MLP neurons of a small language model. Each row is named by its layer, matrix (up: input weights; down: output weights) and neuron, and shows model dimensions 240-335. Each number is 128 + 24 x the weight over its row's rms, rounded and kept within 0 to 255.
After each neuron's rows, "fires after" lists the tokens most often just before its 100 highest values on Wikipedia text that the model never trained on. A number after a token or word is its count.

L2.up1305 [100 123 103 139 136 134 151 139 140 207 117 116 124 133  99 147 115  97 149 129  99 107 166 116 105 138 145 120 169 140 158 115 164 127 107 111 162 126 152 109 127 116 135 153 127 117 105 150 165 109  95 128 166 111 100 115 168  92  91 128 135 140  93 115 130 154 136 108  96 154 119 124 128 142 152 139 174  74 119  80 100 153 161 142 136 132 125 119 115 133 128 120 131 120 142 101]
L2.down1305 [198  95 161 141 121 145 148 147  94 147 131 123 129  99 155 130 123 114 130 183 146 128 122 167 128 153  95 107 107  75  92 126 140  94 130 148 132 103 109 100 137 150 141 143 119 171 117 122 153 105 154 160 121 120 117 132 144 124 102 151 112 141 130 132  83 126 130 114 108 144 118 150 116 166  93  77 104 119 127  82 114 102 137 150 110  97 104 117 149 105 125 129 122  93 125 145]
fires after: "-" 12, " (" 11, "\n\n" 11, "n" 10, " NE" 8, "\n" 7

L2.up1336 [187 129  93 160 153 118 116 113 157  98 135 122 121 134 169 138 126 106  98 148 119 133 112 129  96 159 112 126 105 141 164 132 135 137 133 121 124 139 135 156 154 129  84 133 124 132  86 130 108 125 157 117 152 104 104 121 156  97 145 128 123  85 150 128 146 105 123 145 144 155 133 109  66 105 115 152 103 101 132 105 150 163 127 149 107 104 114 151 153 165 127 163 119 105 127 115]
L2.down1336 [163 128 101 177 127 129 133 115 146 171  97  99 128  85 120 153 138 153  98 100 112 124  98 105 126 121 123 126 133 141 140 164 101 152 162 121  94 114 108 115  67 107 167 151 139 166 128 172 128 136 122  97 129 115 174 116 143  85 119 125 126 121  90 103 139 108 140 113 102 110 121 144 194 106 106 100 112 103 193 159 150 116 123 112 137  99  98 100 179 118 103 112 133 130 123  84]
fires after: "_" 28, "f" 14, "^" 10, ")" 6, "'" 4

L2.up2518 [117  83 106 122 139  99 115 130 161 114 141 118 159  39 159 122 111 131  99 120 104 115 125 136 146 160 139 129 126 120  85 104 131 172 117  96 104 112 121 103 127 137 119 143 102 162 121 132 125 112 127 132 152 105 121 108 129  85 124 106 101 141 143  96 150 116 118 112 127 140 123 144  99 113 121 159 181 163 124 137 131 137 183 175 110 153 105 135  97 124 164 153 151 115 135 101]
L2.down2518 [113 118 160 136 134 113 113 136  76  88 102 118 105 120 114 160 146 132 173 110 107 138  88 148 145 104  97 168 120 100 123 106 151  98 113 195  96  98 136 126 125 131 139 127 135 135 108 121 116 131 149 141 100  95 111 138  89 159 136 148 105 134 132 171 143  69 120 121 142 117  78 115 147 181 128 161 123 133 114 119 132  77 109 119 134 120 136 140 134 110 122 137 123 118 121 155]
fires after: " |" 50, ";" 7, " the" 5

L2.up2309 [114  76  91 131 113 104 124 158 120  93 126 164 148 114 140 152 129 120 152 161 135 100  93 168 159 109 142  95 109 160 100 136  99 177 117 112 132 119 116 117 155 109 135 169 101 137 195 104 131 170 112 113 155 141 150 115 106 135 115  97 139 154 129 134 107  89 117 129  91 146 123 149 143  94 150 113 125 170 185 127 141 160 158 100  94 139 123  78 140 145 126 123 141 162 168 108]
L2.down2309 [149 123 145 134  74 110 127 105 121 159 110 111 148 131 156 146 126  86  95 125 116 100 102 101  96 129 121 149 118 133 142 161 155 143 129 147 121 128 107 146 111 143 117 137 148  89 149 137 132 117 128 150 138 133 112 137 112 143 125 146  73 114 141 119 134 136 123  84 133 144 136 131 122 136 150 168 131 100 149 108 148 137 146 114 136 104 118 102 119 130 133 124 150 152 121 115]
fires after: "\n\n" 34, "." 13, "\n" 12, "=" 10, " the" 4

L2.up585 [128  88 121 170 113 116 144 125 170 138 133 121 164 145 140 119 174  76 124 125 110 139  96 129 118 154 108 133 146 141 131 149 100 163  96  91 134 149 132 108 143 118 116 158 155 118 127 126 144  80  97 154  83 119 145 141 113 150 153 167  86  96 133 171 103 127 159 121  71 113 180 184 112 158 114 129  94 100 110 116 135 125 142 126 107 107 127 119  94 138 134 160 140 110 128 129]
L2.down585 [138 106  85  68 142 130 113 129 139 118 155 165 101 154 131 100 125 123 154  87 120 155 123  94 138 106 131 134 123 127 131 130 128 119 124  92 130 155 111 111 115 148 142 148 156 139 149 132 142 114 176 156 109 155 121 139  87 123 119 134  94  84 154 164 100 128 124 120 139 124 133 119  97 129 114 108  97 158 132 170 137 128 110 169 123 158 176 152 116  83 134 140 115 124 121  91]
fires after: "=" 78

L2.up1095 [132 101 112 137 143 150 120 159  82 125 103 110  75  87 115 113 142  82  82 144 125  78 152  86 148 100 149 159 162 139  89 138 137 136 100 110  91 114  94 138 190 125 114 124  95 130 134 150 145 176 128 135 157 139 139 100 145 155 110 114 126  98 127 102 117 129 134 119 126 111 168 112 117  61  87 119 148 103 124  90  62 119 119 126 115 129 147 159 172 110 137 122 105 118 142 113]
L2.down1095 [124 130  91 144 124 123  96 111 118 116 111 144 142 143 133 154 173 103  95  75  94 135 129 131 107 115 136 129 127  77 160 125 104 122 168 140 108 158 163 134 127  72 159 158  83 141 129 120 142 110 112  96 129 101 118 120 108  72 131 138  94  72 136  96 110 130 134 132 109 122 121 116 128  96 159 135  92  78 140 110 115 136 100 134 139 103 117 142 149 127 124 126 153 104 129 110]
fires after: "  " 22, "\n" 18, "_" 16, "f" 14, "^" 4

L2.up1508 [202 133 101 149 154 145  91 133 123 165 128 107 115 186 124 132 145 120  90 116 130 116 125 130 111 109 183 166 147 140 133 142 166 131 124 120 122 117 132 115 148 157 137 123 131 112 126 145 104  99 153 117 125 150 131 113 135 152 119 148 148 102 133 106 181  79  98 105 131 130  93 123 146 115 125 114 151 120 110 185 119 117 113 135 131 174 131 104  92 163 142 137 148 136 129  84]
L2.down1508 [115 118 119  93 149 107 120 175  94 126 126 130 149 101 142 151 116 148 105 143 139 153 103 142 135 115 140 124 110  94 116 107 109 147 128 146 129 115 150 115 124 115 157 149 154 116 134 151 135 134 147 144  96 121 126 145 134 148 135  58  85 123 115 170 144 149 129  93 137 121 119 103  93 117 125 153 136 178 143 150 105 127 149 123  65  96 112  94 115 140 110 164  98  82 103 109]
fires after: "\n" 27, "  " 15, "_" 14, "W" 10, " /" 6, "E" 5

L2.up769 [133 107 119 150 122 148 103 114 131 130 117 164 115 146 122  89 140 156 130 114  83 131  88 118 127 135  81 105 112 132 121 164 141 101 103 116 121 102 118 155 142  60  88 141 128 167 146 172 130 101 111 118 110 135 101 166 113 125 130 152 131  96 101  93 108 100 221 110  92 141 140 124 122 123 131 115 190 141 136  97 107 128 155 123 169 138  95 140 104 116  89  83 148 116 132 145]
L2.down769 [115  94 179 138 121  99  38 122 102 145 143 123 139 155 141 112 119 117  59 104 154 100 158 124 146 115 178 174 149 165 115 139 165 120 152 135 123 155 137  95 129 141 131 144 132 126 158 140  98 137 146 106 121 107 130 125 129 167 122 142 123 119 155 154 136 141 126 113 100 142  69 118 151  98 124 158 101 116 125 143 128  98 132 109 126 134  84 168  76  91 103  94  75 160 131 143]
fires after: "_" 16, "f" 13, "^" 7, "}" 6, "k" 6, " 6" 6

L2.up2271 [146 136 150 159 134 107 134  92 173 171 121 117 108 156 110  83 121 125 109 111 131 162 128 115 118 114 132 128 133 117 145 124  95 125 130 125  65 163 149 150 144 163 126 119 139 140 136  99 110 136 132 136 138 123 121  75 122 154 125 121 125 112 106  78 145 105 134 135 114 144 147 194 121 146 118 146 141 150 172 119 113 126 130 155 118 152 139 117  97 128 160 150 125  98 117  93]
L2.down2271 [114 129 112 165 143 114 148 109 114 101 150 125 134 154 140 114 148 145 117 150 123 123 127 142  89 116 150 140 102  66 157 136 108 112 146 195 101 175 143  95 139 161 138 162 146 152 128 115 137 135 108 114 132 123 140 117 192 127 120 179  80 127 128 115 161 104 160 124 131 131  93 126 107 126 111 109 145 123 104 131 146  75 160 115 132 149 166 116 137 151  95 176 130 100 136 121]
fires after: "=" 51, "." 13

L2.up386 [ 58 110 108 153 128 126 134 156 122  96 118 132 139  91 116  83 119 126 146 114 121 106 114 139 163 160  87 137  93 128 127 100 142 135 174  90 130 137 134 136 132  79 126 133 122 117 155 109 111 150 138 144  95 121 147 129 101 128 128 129 137 156 123 117  89 138 136 132 107 111  90 159 140 121  83 128  89 120 117 139 115 133 120 114 101 170 125 128 112 156 136 108 147 130 150 122]
L2.down386 [104 125 120 147 149 110 122 135 112 106 151 126 152 169 118 142 111 130 149 143 118 127 145 139 112 148 167 110 111  72 115 148 161 161 128 130 133  88 132 106 149 106 128  70 114 102 110 116  66 141  93 151  97 137 121 126 148 165 162  95 136 126 153 154 116 135 129 111 132 150 149 116 128 128  85  88 129 112 151  74 150 127 157 116 177 167 137  94 105 126 133 134 129 173 119 116]
fires after: "." 58

L2.up766 [123 144 106 142 100 122 120 121 124 153 106 145 135 142  92 125 134 115 141 159 149 183 148 156 117 144 148 122 104 138 153 127 145  88 141 152 131 107 120 183 125 117 118 129 143 121 119 148 148 150 107 156  96  96 136 128  84 128 115 138 169 103 135 129 150 117 150 145 107 126 170 100 138 133 136 119 110 146  90 114 139 108  92 122 139  85 152  95 148 137 154 140 126  97 125 134]
L2.down766 [154 125 131 134 108 155  91 125 118 179 127 164 160 102 178  97 120 138  93 147 123 107 128 119 153 164 129 135 155  89 166 138  97 162 114  77 146 107 134 131 150 136 147 165  97 119 102 150 121 112 153 123 116  81 144 144 143 148  86 114 111  81 132 120 173 129 103 155 127 116 123 107 134 151 135 148 189 130 134 148 116 165 135  98 105 155 150 117 132 142 146  91 147 155 115  87]
fires after: " |" 23, " —" 12, ";" 10, " the" 5, ")" 5

L2.up1240 [146 131 157 153 138 141 127 168 112 137 109 138 118 147 118 123  99 116  97 107 108 124  93 123 193 112  90 148 152 149 136 123  85 161  77 119 124 110 119 145 171 106 137 147 173 108 155 127 147 100 165 127 117 109 129 150 123 135 154 131 101 150 121 124 149 137 144 145 107 128 118 160 128 131 137 161 141 121 161 119 116 146 166 131 110 129 114 117 134 136 166 120 110 111 128 101]
L2.down1240 [140 116 126 138 135 107 115  95 135 152 125 138 149 129 110 149  89 125 109 152 183 147 149 145 130 105 108 139 108 121 180 104 111 132 129 164 104 155 148 103 129  69  96 156  89  90 127 124 110 114 124 166 134 123 131 109 148 149 118 175 182 173 143 125 135  84 104 129 141 102 140  85 158 126  77 110 100 109 125 127 180 101 156 146  93 146 152 153 115 133  93 114  98  78 149  66]
fires after: "." 66, "\n" 5, " of" 5

L2.up140 [121 117 130 135 135  84 164  99 102 137 145  91 133 164 102 156 126 155 116 119 136 131 127 116 139 136 102 127 119 130 137 118 103 145 139 112 132 178 145 127 114 120  95 124  90 141 140  94 158 123 119 135 150  92  91 148 153 126 141 117 108 133  95 139 115 119 155 116 139  95 117 108 114 110 104 168 120 120 122 169 134 150 164 136 112 138 149 145 116  91 141 123 118  50 123 129]
L2.down140 [137  85 124 148  83 150  96 161  94 139 115 118 116 116 151 117 118 142 154 118 171 129 146 162  93  90 126  67 135 133 197 118 113 139 161 150 123 124 117 138 134 113 105 141 116 110 128 134 132  96 149 141 137 104 102  83 112 153 131 191 154  63 139 118 143 144 119 116 136 119 141 146 149 124  99 115  97  64 107 123 130 121 156 146 104 148 157 132 125 123 107 147 160 125 154 136]
fires after: "." 38, ":" 15, "," 13

L2.up1147 [141 133 127 142 135 128 149 143 150 111 130  93 104 136 128 103  87 111 110 123 105  92  95 106 113  85 115 172 151 119 113 103 150 129 160 139 109  94  90 128 142 121  79 117 135 156 101 134 108 136  90  90 121 146 137  98 166  91 124 134 160 159 108  96 107 115 111 141 105 168 100 148 167 119  91 158 138 110 143 153 105 172 119 164 148 120 104 153 167 104 156 165 155 107  96  99]
L2.down1147 [124 114 130  86 158 121 126 105 136 146 128 146 119 179 108 129 103 117 147 111 126 146 102  97 136 151 133 131  97 151 151 139 155 132  87 177 122 132 110 121  89 133 124 105 126 125 145 108 100 143 134 100 108 159 139  99 107 116 119 141 107  82  81 122 122 117 149 108 149 101 109 110 115 108 112 112 123 105 130 140  99 114 131 140  99 129 137 138 123  90 154 124  85  76 131 127]
fires after: "\n" 72

L2.up2521 [160 135 137 112 145 155  84 133  86 111  71  98 156 133  96 156 106 136 129 120 178  98 160 161 150 138  86 150 154 160 100 123  69 153 139 113 152 113 134 147 149  66 110 141 123  68 148 138 159 111 136 121 115 103 148 129 127 138 106 177 145 139 118 126 139 159 106 162  90 151 136 135 121 116 141 147 169 109 136 126 128 106 126 167 144 172  96 132 122  67 124 146 126 129 134 131]
L2.down2521 [116 147  96 130 121 133 125 148 121  74 121 105 136 146 126 140 107 142 105 155 154 131 126 122  85  93 138 134  80 130  98 108 105 104 141 158 121 125 138 158 119 113 140 130 115 155 131  92  97 131 117 111 117  85 138  76 134 122 191 106 104 112 123 144 173 130 104 115 134  99 106 137 127 149 111 192 167 102 125 106 108 127 171 107 102 132  94 139  89 101 133  99 122 128 132 122]
fires after: "\n" 41, " al" 6, "in" 5, "ya" 4, "r" 4

L2.up1298 [119  76 111 136 138 112 147 129 164 138 172 137 105 107 125 128  74 174 125 100 178 128  78 163 126 145 164 129 136 148 122 115 138 126 137 145 117 140 149 146  93  82 138 113 135 155 115 135 176 125 143 103 128 130 118  87 139 121 152 132 152 138 120 118 162 126 106 105 143  87 117 146  75  86 164 110 175 130 136 141 128 149 117 124 193 133 122 121  91 146 136 140 125  96 117 140]
L2.down1298 [121 107 106 148 116  99 143  86 149 173 138 139 103 100 106 100 107 134 140 117 141 122 140 108 168  89 142 161 143 151 145 129 152 113 150 120 128 106 157 148 124 115 136 165 118  99 155 111 122 138 134 118 137 119 104 129  85 149 122 136 113 130 130 130 152 167 136 119 111 116 135 112 152 101 118 122 186 140 105 129 140 100 149 113  99  98 102 158 113 144 141 106  96 130 102 139]
fires after: " the" 19, " this" 9, " that" 9, " first" 6, " a" 6, " same" 6

L2.up1662 [150 155 161 101 142 120  84  83 196 165 127 167 134 142 127 154 146 119 114 174 172 133 136 159  86 132 104 138 163 152 107 132 155 123 104 143 125 145 112 130 103 181 150 107 134 164 132 106 168  91 113  96  81 172 141  96 108 111 156  96  88 122 115 149 146 118 150 135 112 133  89 145 120 132 173 157 154 108 125 121 125 137 156 153 107 110  91 167 110 141 131 138 101 126 121 170]
L2.down1662 [175 115 131 117 131 139 151 131  97 128 131 155 134 155 115 125 127 133 131 106 101 151 113 152 147 119 133  89 132 154 110 147 125 152 121 182 160 140 167 113 140 129 119 130 125 141 138 112 118 129 151 132 130 127 100 111 149 108 146 142 131 125 116 139 118  98 129 149 124 164 140 103 125  95 155 126 119  88 134 157 135 107 135 153 113 178 148 138 132 143 112 118 205 124 110 136]
fires after: " |" 33, ";" 9, "ble" 4, "We" 4

L2.up516 [106 120 106 113 144 115 135 114 150 108 135  82 129 116  88 146 124  99 133 141 122 135 145 178 112 114 136 109 153 167 122 133 141 132  69 108  95 104 127 189 138 115 145 110 108 149  87 107 133 131 151 113 133 122 129 145  98 128 154 161 114  84 141  82 159 142 153  85 123 125  80 109  87 147 131 142  95 163 146  80 160 125 117 165  93 114 114 128 111 123 130 112  44 129 146 146]
L2.down516 [112 122 189 157 132 138 156 110 136 139 124 147 134  81 109 131 174 129 125 147 146 106 177 124 161 137 161 104 121  86 132 117 137 147 155 106 192 111 112 127 139 162 140  83  93 120 102 103 203 110 110 130 125 164 116 152  85 140 141 132 112 146 163 139 142 149 124 154 142 116 149 141 114 119 114 134 140 129 101 140 167 124 139 138 119 148 102 187 118 137 126 151 137 110 116 102]
fires after: " |" 28, "-" 21, "'" 4

L2.up2092 [139 116 162  96 132 158 152 127 122 145 163 168  88 128 124 111 122  89 122 129 154 165 111 110 128 149 150 153 116 146 120 143 132 158 102 119  74  97 116 117 101 106 154 107 127 106 109 137 135 107  90 128  53  94  91 143 113 144 137 146 101 154 146 119 136 141 122 135 131 123 130 144 172 137 142  99  93 161 113 148 117 154 110  95 122 143 123 116 132 115 129 119 144 112 135 140]
L2.down2092 [177 129 132 107  95 112 138 111 141 150 119 105 156 125 173 144 126 104 119 101 127 121  89 135  89  92 139 121 138 176 166 126 106 142 126 126 143 160 123 119 123  97 149 137 138 130 143 135 125 180 119 101 135 111 116 143 118 131 140 142 127  77 118 147 157 161 110 150 121  76 144 102 124  84 137 141  96 124 137  99 134 138 105 149 138 143 120 157 123 130 129 134 165 120 101 143]
fires after: "\n\n" 22, "=" 14, " September" 10, " |" 9, ";" 7, "|" 7

L2.up608 [158  47  79 129 125 137 122 127 147 148 101 145 106 120 173 140 124 124 130 102 150 119 124 104 103 148 164 145 118 124 101 118 178 132 119 117 110 147 146  66 112 158 133 144 171 118 138 136 151 154 120 117 149 150 133  99 182 115 112 100 130 137 132 120 127 123 139  98  85 112 119  95 171  96 119 162 146  93 142 119 125 105 189 148 147 121 143 145 110 170 133 134 119 135 155 153]
L2.down608 [109 125 121  91 144 116 139 138 144 141 117 108 129 135 103 118 149 153 157 194 119 132 111 125 108 103 106 121 128 114 127 154 106 119 109 146 126 130 113 154 140 117 173 132 109  97 153 177 145 114 121 112 139 109 116 151 145  93 169 100 131 124 159 119 157 124 122 127 123  74 127 119 142 102 112  89 135 116 136 111 119 121 105 173 119 108 106 143 123 105  86 150 110 158 117 144]
fires after: "." 46, "\n\n" 6, " the" 5, " |" 4

L2.up223 [104 118 123 139 169 146 111 154 126 142 137 153  71 117 121 145 124 160 123 101 122 121 111 140 124  75 110 111 106 142 128 135 145 130 126 162  91 111  96 116 127  92  99 126 127 124 157 166 115 140 114  81 131 139 132 127 118 134 116 111 122 135 130  93 131 143 152 162 154 135 114 174 123  84 122 122 169 116 105 125 139 106 117 156 134 163 129 130 114 163 170 118 155 133 164 172]
L2.down223 [ 91 179 120 117 135 162 103  99 143 142 157 137 119 173 139  79 140 152 139 106  94  98  93 152 119 128 141 135 144 146 101 141 126 126 107 123 144 109 178 103 154 127 115 147 176 113 155 108  53 129 100 117 165  97 153 137 150 143  99 133  71 129 128  86 139 105 148 166 120 144 119 130 116 107 132  97 100 113 152 130 129 115 111 146 138 144 146 113 131 148 109 130 162 123 128 137]
fires after: " |" 31, "." 13, "\n" 10, "|" 7, ")" 5, ":" 4

L2.up1858 [183 126 112 136 118  88 148  80 143 134 128 100 133 148 117 113 125 159 136 132  99 120 145 144 187 123 148 177 110 167 159  77 158 156 130 146 126 183 122 112 169  65 127 137  86 115 116 144 117 147 147 140 167 155 108  95 134 133 150 111 102  93 102 105  91  95 109 116 116 170 131 150 171 127 132  93 175 144 110 102 168 143 108 138 194 138 173  96 146 164 118 123 155 105 119 106]
L2.down1858 [145 125 135 115 110  94 120 112 147 158 105 162 133 133 134 133 143 136 115 110 124 112 151 135 166 109 148  94 131 151 164 152 120 127 130 147 122 102 137 128 125 149 142 128 125 158 145 139 109 171 162 137 109 150 126 140 100  89 102 121 162 143 124 152  89 110 165 127 143 122 119 108 158 136 160 161 135 146 138 134 155 108 150 165 144 106 174  81 173 136 109 141 120 133 173 163]
fires after: "." 19, "," 17, " 18" 7, "–" 5, "°" 5, " ." 5

L2.up1445 [142 132 138  97 129 159 111 133 127 152  55 156 132 131 144 127 139 133 166 123 116 172 118 145 140 133 138 140 115 113  76 143 158 159 156 158 132 162 104 111 119 162 119 169 143 105 117 128 180 110  90 118 164 135 131 129 122 153 143 106 137 115 142 139 145 152 106 141  60 116 139 116 162  90 163 106  95 147 131 166  62 150 154  77 114 112 120  76 108 151 118  97 150 113 111  88]
L2.down1445 [154 116 116  83 131 139 129 151 123 156 147 142 136 164  62 118 174 139 162 153 127  85 132  88 111 146 102 134 141 124 109 110  83 176 126 147 182 113 167 122 140 120 106 149 149 105 118 102 129 101 134 122 103 130  74 109 108  98 110 127 128  85 115 114 129 115 122 137 122 110 151 147 127 107 109 109  97 100 108 116 133 118  93 122 113 121 104 123 175 143 153 130 104 121 103  97]
fires after: "\n" 64, "  " 34

L2.up2349 [135 117  66 120 106 193 115 138 125 116 146 130  97 113  93 129 121 178 110 102  93 151 124  58 171 110 154 182  80 108 130 139 117 116  79 134 147 137 141 135 133 151 191 145 113 135 104 124  96 170  96 133 138 118 127 124 198 112 124 164 108 136 130 158 135 134 141 121 132 138 158 124 133 132 128 111 100 132 136 149 138 137 149  98 135 183  98 131 126 153 153 103 152 103 154 120]
L2.down2349 [160 104 116 143 110 173 129 111 120 129 149 157 113 135  76 142 146 136 102 118 168  97 123 141 170 122 103 153 130 120 139 133 143 123 141  91 130 139 126  96 132 182  86 143 147 121 124 134 102 143 121 154 145 154 148 167 136 126 165 144 121 139 122 122 161 139 162 146 130 151  81 153 157 113 124 125 148 172 137 152  91 174 119 142 109 101 116 139  94 137  99 144 130 109 124 126]
fires after: "_" 26, "f" 13, "^" 10, " ^" 5

L2.up2483 [108 101 137 128 116 126 170 117 167  56 107 101 163 124 120 137  70 127 143 151 152 135 112 119 123 105 108 137 134 141  93 134 157  80 149 137 132 162 125  72 149 161 109 160 122 120  63 120 127 113 108 106 159 122 125 161 126 150 131 139 130  76  87 142 146 120 137 120  87 108 128 149 112 159 152 103 112 141 106 146 108 128 140 181 137 177 119 155 140 138 125 149 157 132 121 135]
L2.down2483 [132 105 128 133 129 185 135 185 120 111  98 129 119 149 130 125 136 135 100 130 162  79 120 142 123 144 131 157 127 174 121 111 174 156 117 107 111 133 105 115  89 136 141 126  94 141 136 144 108 127 112 156 192 120 135  84 110 133 112 131  97  99 149 133 145 153 149 169 139 133 143 142 140 127  76 140 128 129 112 149  85 105 137 161 113 119 179 160 121 118 112 185 133 129 109 135]
fires after: "\n" 60, "  " 18, "}" 4

L2.up1193 [131 148 111 114  98 124 161 119 173 106 181 126 102 150 146 146  92 124 153 110 132 168 133 138 130  82 131 121 159 149 131 102 127  89 137  90 138 136 137 138 116  99 123 117 148 145 120 128 153 129 114 145 129 123 133  99 166 132 132 142 144 149 108 123 173 115 150  93 139 148 111 134 169 156 136 101 126 147 138 129 123 150 136  98 114 186 107 183 104  87  73 106 106 152 137 151]
L2.down1193 [114  96 153 121 108  84 121 124 117 153 132 161  89 146 137 134 150 167 139  85 141 134 137 135 102 129 128 166  62 138 131 155  93 134 148 112 149 107 141 148 178 100 134  93 129 138 132 103 122  83 128 140 148 107 113 116 146 132 152 127 124 155 135 130 149 117 112  89 129  81 151 140 120 124 185 131 160 173  94 148 120 129 102 109 134 100 150 144  80 118 146 110 134 144  82 128]
fires after: "2" 19, "}" 9, "3" 8, "−" 7, ")" 7, "l" 6